Weights of a small GPT-style language model, trained from scratch on English Wikipedia: 8 layers.
MLP neurons of a small language model. Each row is named by its layer, matrix (gate and up: input weights) and neuron, and shows model dimensions 373-468. Each number is 128 + 32 x the weight over its row's rms, rounded and kept within 0 to 255. Numbers have three digits each. A neuron's up and down rows have the sign that makes its largest values positive.
A block is one neuron, or neurons of one layer that tend to fire together. After each block is what it responds to, as a language model described it from the Wikipedia text at the highest values.

L4.gate483:085105139088156119090130140141120141113105128136140119098098087133153117103151104140144121079127164103079171147134130106156159135136059114127115148089130177197085088164131141154176146205099080129129135115081130168087164062167163129092153098105123089142187130172086107161134135092064125079
L4.up483:154116112137152107168177163181120106108105145145134128168124109151177106122129148118145090161128057142113150139179077079096135123115131144095087128118120120133111074113070156175143127119093155116133117132129143123115124153191113094148059213152127131139171094129151077103116155140118168139
Responds to: Decimal point in numbers

L5.gate3:084162076092152143166120170074140096087123125168134133102126074151159170108110138164080091180150110141176106196168160082089103058108101098118114193171089117164126107114149187151094183120146146076155144218133076104093155166154111099076040144110162092065114182179139153043125147126137147168
L5.up3:089158139144113135121142176132086149096186139115145140170134137131162100109166119172224111069150051140071099077127157154083157109096113132126084113124182183118146128148139183120123144114167111093149123142105155154174166121178134134091120160143128130153096130143149149114130075175185158148
L5.gate16:110122122134176076144091099088138110087141132143122142188149132091071123138183119099087146139112139096126152068161122135066133160130113144114128137109203090085086219152099117072139059164090157138094077130132085121065131125132139104058110146140148145122117100113180164133078136083158152106
L5.up16:174159122149093102079064142103162111142124141184095139123170109145151134105144089123132116123133113085167216118188084095096135202119149142170164070060117134209125144148156179078188094108127187198099098126100093170095062130164163144084146141117142176112097157122149078066064170105117088139
L5.gate79:132168139126166151140139099112145120123085125130133188123086115144135144168093148137100114140092097098109117101140117135146127131094034171108095121122101137106126109139082189231115096126092096117155133149133138076153158131139082135102133108155164125176107110125074159108196080135138167100
L5.up79:114105197130153112173134174163113125057109157162137124126137213129169151144111159098168101129104119071169115124047143088140149170161115124116108075157088138117127097124108158163156054155119134064106190212105105097148122174149120142167134080150069091158063136146128128064177132080145128134
L5.gate109:138136166084080113104085110107106160158160157146139184103151192099151105059125147104103137144127100123067106132197161132104146106164138210104172150111130140097109122195122113100120060151160122080102053167117182102149115143110124109167087106146084191141132103133148150143202126118141097146
L5.up109:171169116083146139166120110155117107097195138115196138177168091130120212166079134040102122099110150071070149119151116132093192103096077176109169099151137120123110172182155159095142045111174076150070111117187138092096163128112155123115127145091031151153205156193089162131177126086099138111
L5.gate161:126107171114114117124135115136120112184129133146142145131104144170168076149180131071115112135112125108066132096136051097166229091166112104089103131104151165103155102140077118180127100171130138085112127131152132117193124166164131118096139108136146145150170098108099130142134172124156140190
L5.up161:104159121148113122118096143180175075088108144151151134118145092139119149125092195133139182097149134145092182119101108106065148114162089163142124109105144108076112075127130105107159193120184168150146142125106142149167193188122156158115056138169145122136115104176121121105119149136120139182
L5.gate195:072112124159110161091123110095093133155178084143137143086156175159113102085084180144111096101156127187151148116121128103153114124122135135129140133149124183169115136154092116109144118082128190137107095137099078138145085152131113160095160162088126164124108107079158200100128105135092103147
L5.up195:162137107183118171178128120145154170185093139157163179096171102143143068122086071110142068162103135124069152131187118141121104118113067102133153093090118138179182163127121074133155144165194168124093140088152095144168104122094149145124071114162098100122122076177149106141110117125112099149
L5.gate202:115118080115125122117123113071091160126098130147134113166151144110110109142123125111144159119115100047129130144175209149154103184135104217084127153125153098168124111191135147127137129183127088137115100153122133111162131128125161150111126050088113089132115150124157139088126154172085109087
L5.up202:176128146139132130142198069190138112165190111107157064111114128089152138131117158155050143129117126144090183119087107115128135186092115156110080128112151103166109170148133059103117135150105122105055159106134138206161145190149099118169120198128187116142101179179164140136138169157057123124
L5.gate203:103149146131151186070094127121131134120171148125087115150121154167114156148118153131139066078127101111184078181139128150108146145126101114118090112132137104127105151139151105111177163196167093123156124149165164123119129120116101129149106165130096145137094124172228098093140149152161157122
L5.up203:195082103152131166084107162142124113194106088171127138126120079127117129167149140130164146122130128099075124107130098102136139142137119140092071090100167188115111144207130179168116084171173155073137119108138116106161059133186152127134107162152094067083123097080208143053146138117091174090
L5.gate278:155137170125082165134185134099125129172118115076118086081194172136101113138163082116098135149092163112085146141134169144088172091065107145115148105128154143165120133164148128070091120167086115131114149157145108110173114155067166123140176116116183142156165157132129188076131159148097151105
L5.up278:181140191113143136129155118119131136172097090135141127091057153124092134119137098083161107156100111098127141143110113175054133124087111179101115133132178093142094191112148116108132211105063059151085064117093113116183125138201153113141143161164166091100155144135132120093138118125106110084
L5.gate280:124073148091116096061143144106144098100130168123117137077079113138136128074103149116086175085164174098120128140132172149148142116113109139156122160155136149127207071117180160043139185191098109099089100092088149163185099113108136160076126137151153162126161161100091050090152185166100129160
L5.up280:073166123131153131086131141120137134104113103129089095119084077093161160151105146112171091102105094117128078104156086138158161148151123107112125136122099096200089103120110135142143140117162134151080092144128095064107072127158116183147084114145119158161121179133135123141069140110076104127
L5.gate314:143080118081107067131055208148119145176189069151146099163109049154085080162153128146129099161132141138075122114127195190142165137080158112120132099235179138086129084141140123136149088121109162122113147111121108125077110149100142112136130103149194178113058132098102139143077108101097104126
L5.up314:091154152162153161103119101187150129108156169101121150121130053176174110128107127164132147071092098095144087150109145136141099071115168125127087078114062116133137071108184137117069193175164113106208143205139208149120124078132133143150099135143151194077161138067106146092173096101136113122
L5.gate343:159136067111130136111092090134127088177084157097106074194147113168124182109146149143106145150098166169111130129163153130141166149125131220141183160153118173149107117146134125106163141113100073133152083161082146162158136118118134144099145160128131135140133109162082056083168180131126139169
L5.up343:065077122177136085130149148087161156187165122136112189138087192143161169097195148136160129083169136087115126075181156156143137110089166163071136113091118156135077131154162049098071142072146121151116106120133112119134082130242141113160074105080129124154081135063170108128147128150110196145
L5.gate397:126110139169176127121116109151114131086194083127147111120114085123187075088094182159071127166084112161141146129166094120160092126113119125147091106085125142124135102114100123190137172184135089134156116131129101112128160128213119099120153127132140113176136111134142107165109190076184129126
L5.up397:123191119124141113094090128135130101156102160148108105149134164140170139133135151089181139129117077148112093142132144055100162132157173169106111116147122092119159106188089128093104121205128094130127124094186148124109123104115117087076039142194180115135112145101104134137151060104102164065
L5.gate422:134159153155135163140156191109076192115159081082125120187140067165122150081139104095158112121122180161087100124148088104101150113051065141125151143144202152183165097152111101101137117070114145126127142204138181100119137112140173088146112095104162102095179148116121174158122124139111137154
L5.up422:142145172137125201194129174101210115135161142198183145126109111110127168129105104072127096128096118150077088140082083090138162138090114139099095086165219126126143112141158150118133169113154133153104114203079192074072179162133194146168115090156176162097103103128151124136139098156113118111
L5.gate446:150147131140125109145071186107091093147168078168098152160179102161125129129142138097124110135123103168121117141115100129130117141053099101081111121149102097109173157095127143108131091144104155092095169123095143145115160076169171097092109162136146155105130124070158157123126128153145155182
L5.up446:135187102169216175140071099126102074178134101144170091120157134119134105135166144113127105084127090100160102072167137126121161118106109153163146198186137159085118113115148150152111141188161161177122137172134129095173134112162145070118106096151121129072118097170108159106154149127068199131
L5.gate472:089103183120187171117096072101110102088097137153154156162160135136106177114149076103116145145130157088143111153194079091157120143094142156078095108125180141113106159044115132127107120199074152060126133148144135140121155103142097134105085104094078115113103185157107144159145172107102112130
L5.up472:082129187075153101081076154128104102091140094143191128159159120154164124096153172181109160156107102114101100204100108111098134093144142145174142136171189158123104061057087128133106185185104122160139119142159149087095191107141105138103094177073078109108087176112120109141100157158047123141
Responds to: Decimal points and conjunctions

L4.gate426:114124120062102177147121109044079116141098100096130121114120157145155095158162096104130128131153102112106121177138072071146095134099117213102137128128101176182139129147093128094077096101131081132138119108127119142134146129121105128090106123111137163103140158095092149130121121135048114148
L4.up426:143102106161112113116100161090157124129178117125068138126095154107119128122128117089171111141164184069165121129060151152121144126116143098143121148145116136148145107166192134090148172149130112100129116099189111154142163132113157131142127172093155125189089064130091103122120134144099083080
Responds to: Word-initial S / K

L3.gate171:146154144150126107069150134159119079098095075147126077139143104082136135117118138135154114113172130107103091113124153103202112126100166135164144164136146090130125130132176146113101142137175147076140127174132108172152017171144129129102194115140157126104206169135170106155138150140099110111
L3.up171:150144183125187141153155128128139126128125097073090179174153109163154142137108145161143167228149129124181112058125111136131188106106164143089149113154111067138153175067155160142100124200176184147111172194089180107090112152174170181160145103125142177137168157101104096095118126133196105141
L3.gate242:146136146120176212103082110114179166114103123095144111100134111138127143103139160181091101183169123145110177117139092115140121156163091185175116114104171182065127136109079107135168085109111128138126119127109070165142094104165085179136110097150111161137164072162152163184199196107155098162
L3.up242:147117136119126179115093178096158148090160143067160158142103128140130123134104091088129077138104122146152126104145132151112191151118062138174127099169149177092180171160150149147141105108138130122105160131131101147063125128057163194081115177041088115110149168114161138105137158168153104133
L3.gate442:092123086176147160139125097166135166133124130123175115113122093141068156085069143205155160166082157104127163125141129160134110106152066089141139143109196107144168143120152196134133101182121090120113121115089144158135131146085186170186116157197128153110133132103074187127109167136185176164
L3.up442:093160094100182103133161163145160138168133114168099114115110087144151110213178149164160087132171101140110120157108139148183161146165083165145149152158122155108090159106121115119158125120147156125110189159049070148104109158089135166066100112119132134128185134148170068111161120165116145145
L3.gate501:206118137193103148158143076118139117173116131134131087098191180073080120111135139088077182126154168163133183137161116129123106157181091068179144119127132173105148143137150101136091054078097151147065124100160082133169082113153151119149151138117210167107087110137161133162164033092131163152
L3.up501:160143146110108138192125148121128135126162128105118073123093164137102108063147194181075133139130117131053183150201155123169109177095113110128110180189106192114183183088129131169135114107138167096153113120166133119163101178121096112116128194049139131170175124164163146134129144129145133151
Responds to: Pre-noun modifier starts

L3.gate138:142108127103134056138087118032126097083167145122132143082153173130147122122128085125120122165153206160148146132142136126122105091104098138168172145164085101118127106112073058114151108100135138165108056132165065123137148153056123156114098112095067148145081147108154083094185157107123066168
L3.up138:164167092151102059153125118090145139122109103137060140153151131137163108159085173146138139047151165120113167188108111133162165166134152104066190110102160070136091156135153076126129157164066108130130121027183104145156120138156105124123119181199108049136132150117118056129100146108093129174
L3.gate183:170098137154117167120112180161063119134150148099142186122173108200158108110168114087087169156146140141165134172109100071184139103129149109158077115108122109087112191125157167090106079133165148074144142162108139138158082117146193114085156191166147136154102129147125104147119143108127049132
L3.up183:142129091170101142088102075078085145166156158143147116133135162095128098110223108119126087086120135156149094120132131099114139150147129109125161110144130132141126131202156099120055146174127102150104094097171098072125125114160175120147156168113097090065072134118137158213031091167089054096
L3.gate245:135138118124133127129064085076162154145109086122137094099077142088110142116050099182137108125178122128155180159166190065136104069105118084177102046150102137183142105069082202128170116138107147109128109174062082093151131102117110103122122096089101141089109148157145137121171154112163107189
L3.up245:101165140174105112185092117113140112118122144132113182106143101137120142163131142138096161141199106102134098093120121081171102102105087097105122147122200153079067151130130125123146164111140152150129118121163075119089143144105091133143127149141087130090118101109122133085141148127120130129
L3.gate503:108143126163117123126071155060118102091174140138112092139183123153107137111165162165134171177144149139148174164057149108115122083060122149136118149089129126084139127149125124063121120153134122171085140135151113149106123185110148221143113211106153110162130156134184166158132139160105106084
L3.up503:158144130147091137175126161132131145110106086207121147120108096155130125109143135124176135117180158126127164093107145077176112042141127141160112149124136148158147096200119120100112099155135143104147118196156096178164145178191137141143140184134154166141074116110127125169124127127111090173
Responds to: Word-initial capital K

L5.gate8:162151128162155121136130133138212145186129131121207173116151083126147112144148100138132134120129060211106173173134139126085131091154123086142166157111149092165167179129113134134079133072067127111122144178104128123153079144130191142151120113169131171201143184123082136120130163120102123105
L5.up8:118146123093090105103101066147085142143104139137132138104171162107170083104143159098141106130119212156127158200210154096156169140073166107148146077165142110117164062184118113075108106117149127153146157143096117133087159144134123168118102134131064150147124137091151208087070159129129127089
L5.gate148:121048112115157051174052104147136084104138125115155150096107156121131076081091175056101135124123173145094147108118110129100152114123123148118112081154090159091085123086106100159146170124141118133142100144132089111102173120174078075092115114056155124140158090167158149103168153161092156120
L5.up148:173152101115107174135114088092111093180094186074110100096136116085126161160127154113164150159137180102121153142113177080138159160123126168170112114071126145110121175135115142075104106110131121148129127130122087095099090096157138114072141124141089197156122131134117120188139118135150112120
L5.gate176:123139110127117094133061069133115086120090082142158135166132116176120090133110145149116071126075120102065151153143109163138132107081074161155091131137126171167136130144087072111133103120150135136165083126150090113125091117110064105167096062089173115138146188093109103140136139116111103103
L5.up176:072200146109135117124116094110114144139158190126089088126154177112136150147099143109103113159132150150153115153085141094139162127100133112209189090150143121153117104092120101123070102106111107170148122212155143063143086163136141095071122164155116066135191078122073166114069062129136120131
L5.gate192:142126166152160109100093167140164111176155159122165111080075161095108126103085166136126131097149104181132096073098100118150108125154107168087191182137115131177157143175125122148118114113148140186120126159089102082187103101147093172155088126121124133140126134128195092165127171183160102137
L5.up192:130136165188137126156089128114109138127183178161155136129110125192110135156140138099076121102156134170173113080118208091113020125065091180093155166119080092115126076090092124117180056153084119111115136101116071132196117159113119114104149166070102083163119119092100114103088104154117136174
L5.gate193:148169112157182097095073130133111108190083146122138103135168140185176107077113064090100188074136102106120129091135148135141127124110120100144219143094134149156102164133161126116061124080115126137123151125127075114160066138173090129135092090122188145073127102092127089145078140103161142116
L5.up193:169155074124103112149123138053147102178138161123173190100114177135149093121122172124138131141176126137135154166129198144129095140159121145156084082133118112128139104144102153087191141139143177145122188208108143136100146071126113133134097126123147141182164175143121075073099125092072093066
L5.gate201:167126058167107134077135140069151113168130144136112098079127176156126171113178116076110081151150103132119118167101122191092155100119110170115168152171129116174096126061165097162122062084140129183084130176173097116153071113098108107134072131105121103077095148169128145098158079065114136127
L5.up201:164069092202111194080105107133198170134116179089199152125116116135100113138197099171148106138161079130146143180124086169155123069140107109161157161101146120143138089156115156102087103157104155094129081159123051152151126138143150168096093170117141107118182140136060118165116071109063188131
L5.gate235:099157162156129131124115169099076149098113126113198093099126167148142135108152193182065183105139148192134161155163183137091126186170084176130174057084141129187084158156141069125104177046117147142124115113134119154124165090163063166190126151069181065146148088094171169094177132121046121067
L5.up235:144116118088156143103099154129083125137146091149237073141145157158082111134102142154079170132149103181139122142168119112117101110121071159140097172098095172156086133186166127152112125115148138114131114139148103132161121152129129105145090146150149095124165158171199117167116067106093173126
L5.gate239:149116095159100093067179080114116181112148147052112103177117131148150124117128104060139145190155075099152156122148133164107170099091192153162192124121100164161154195102088123065117069184096104143111112114128056124176117156114051140111119142102171104118096177088115062128174115151131075148
L5.up239:131129123193117095131087129190161080132135172096174133130153175144122136191181113144159129119148111148121117113121182178151117092112139165069160191162156114179117127145092139124161126162198111182128127082199120153105096108111061075115091157113177134183131122116104133139126113122151117129
L5.gate339:103135128128154139124059124161106110190153132088143104121116151125126131158074160127107155144087082112075105135119061121081109151163077210086144113129162161122053120149160085087195130141156115138130129142161149129122105124129109105189126185127126081170130053186119141088173083094194184080
L5.up339:135121136129110055092091106170175139195149123117132118118147115149137172148052126181150129130104056094137114131106117102115066123132049180087148129141150146117123139147103159121146107125136060134045147082158162128123140086146146128110129135148095064099140138151161177073169139083193151147
L5.gate404:115119151139124088131070110109185120177108137140124167109060122150124120114129131155197117159123120136095158159180168162124172092139131107187154148161138143113161158139140116139125109178129118114085146168121074169084098098165074146086124143138206119065133177099118160130133115148168150153
L5.up404:118118147128131161190123156057156062151125124148155044095078112058186132117120171110087159144058093104116209155103121151174134086148106144080114190137113117120082168145126173157119150146137098126117090107116123128135100131116088109131132108179139137090091115119116118202142103146157170149
L5.gate405:113137105151121121100130122082137127113155128094237140057159121084086155088155121143082150064109090116139131120148111149121137112122111117121142160217093087158162118104160139089132107162095149082076156133073131102142157151152135110144104141135137131105167158125073144136148124149108130089
L5.up405:168121162211158132076121062166177070147076097092074094138156108137072083161091157108131137122131133079127104121200096125082123175151168093084119119104104156111122146156045161122201123213155147130116110122091171145085139151070162142122121087121147142181099162116134159158188167117108104141
L5.gate415:133159129172123151121126125111114206108114136125117143106153137134149105098139141151102106161137137138159072173065178139111116103130100171079130163118127126081105087077131144101039142120059091154154046201133105116157119088158111186109069137141141121145105177098107101067157122164184118125
L5.up415:108083071163142123120162101137159148162103183131086034126119138154146141154196097127089199114170164159111100185130121094116137173087120106132090163100122063217173136131057161109107129099118089200160148070144115097123145081107123123143110150160122099115123130096113149141122129104090118060
L5.gate430:171116148100107097163165167163080153188144099140173170096122108089171127148106194196161111082117106190111100150090130091132140099115130079098180116129133139151142119170124141149093111088128116118092121189122099127110157145137138160123122114088112141087112081182180121214123138122094098180
L5.up430:131106137092097082141124122164094238155145214163165150125142179110162127171141129128153174107118194118161108134140116122176114166112173186105159127101079097135135130116163100122126109143132089121093108163092074064103149093130138164124138109126113119107126134166151125163112168154079088161
L5.gate452:134118118077120080100107103159107129141079130108093095168116182156092153096153095163118122152132129088167115121108181127074172143132107176110137068111096111136145115108105113113173154146171163177152154119126150146165133122164173105150125096149160070176089159128108097128100141114146047161
L5.up452:109093070177112174116170155041121110067165169128133169152172110100131088159124134126109113129156116146129087120101110139096108106166132104121159144158112092176097132129170142130154131138096136102162131158095111150102139139076101106100142148137106118116129123089141136132133159180128127126
L5.gate462:143164079087073145100051110129139123080130085067154083135059164155190113062110141130142158147096113121133135134145094102164084110117085116148173085092074099136112052085077108107079065123149097134171163171155103109174144056120065141086113117079155160046116160156090151165137121130136101156
L5.up462:172138088144136144177151155130153150122141146123190083125087143201133078094116081140132152148101144090134160164113101109114112156127116121123168162172169148129087120142124098131149123078097116107144118120159166077212134115145141127175141097179212087072112143117046108148154125147145124115
L5.gate500:122181130096115115113095102146136172168158062061128094183167142146120174119107097156133078169067133143130149134152111148121197080171149129118117146114133076070087124094145177107124103140121165166155105124123099107152126127148140117130110170136088093152117151079144119128138099140190126176
L5.up500:112227149159119150143146072094171146148156138080111121092111200119115145079163088144114109137128124149100102143150116162108205149119160122121136128056091131133146129101052160135087147118092176141122113108166113097079154164179163176164102125154077114166151123118145142137163135125158079143
Responds to: Split-off name initial R

L4.gate26:171168189114111129084139119103084141150106108126148131155116155166089095080099058136080131105106079161048145106120122099170062121122145160133119133160132156171134109108175165130103121122119132148142093086095081146133046098170145076082134086130111092129165100104168069120199185127066146160
L4.up26:084072180089108088078144175158134089083103120127133095155079113151117158116188094133130163097139074069101168072150087142141125104120121140153156098092088109152197087125156132152115084104083190150140162162183123099121085151104108189115145148128077133128159125122142121071142137114157140126
Responds to: Thousands separator in numbers

L3.gate184:069103145099055166127155138110125066114099116104113134114127123119171150139134183089148088121163054146137070132125094093108123142112151123118117105056174091106123102183135178110120142151125148145107115132098141129128094114139120094104069150139111110148136144109152143078140182087173190080
L3.up184:164149125140147150151126129138123113134140146219098193138136047093136181102117114098180167057101092176144144147102149144066095151149125093123117171111172174096122143114092138141116079127191168114169133117157180126122110135206095127125115136155206104123193107173120164102168143131123203161
L3.gate239:155121129137139101152117160128070118135167154119165143155149149054132107114158113111122145138183161117110078192093105077143098143131128200108148091115169145174070083151113149150136073195120124192168126170183119112114100137132140088115118156111108134101128158149096139030120111164138082133
L3.up239:132207126134135126149093127153060172112063078087151202107129101156072116141051132143093116123177128146128183096126102109125092147088123100170174132160122172132145117100163098123114148116144090113170135117156098120156143168089188105096150141180161168148195092133118121090138092153206064107
L3.gate251:152138128133119140153098165160145109156157063132195076177147129075142092092149155043098147094173149121112063132118146110083182120077141128138103117105179161150105148091137137165120097105139127137149134111170075110148075170113146077129116111088156110122156164131089188073137110107139165189
L3.up251:096137122108118109138124167186135135121097099127082136163190121167100138117137076127163095109148079122133101085147130127091093140125131112167131157152142120122132089116083143042111070160077115117196072166133103194157091083104110104159083122152111118133156141140155114164117132134098167096
L3.gate495:142190215110142133112125178128143123135150120201158132133183150134145126093148145119122129109126101122082144083113132063104140120037165100110126104151165181131130135105110118098113064158123151212120117147105156092070120085100089121097115158085144112146117085150142149152205134143093172148
L3.up495:111163171116147057166125121130119118130193116131123147145095129125149156157160113100128053125099104066120156105141140131046178142106096114112176170157182144179125146103114155164138154108120177136178184121133114120104148143103144096165125151131093139106145159112122102107090153082146147151
Responds to: Decimal points in numbers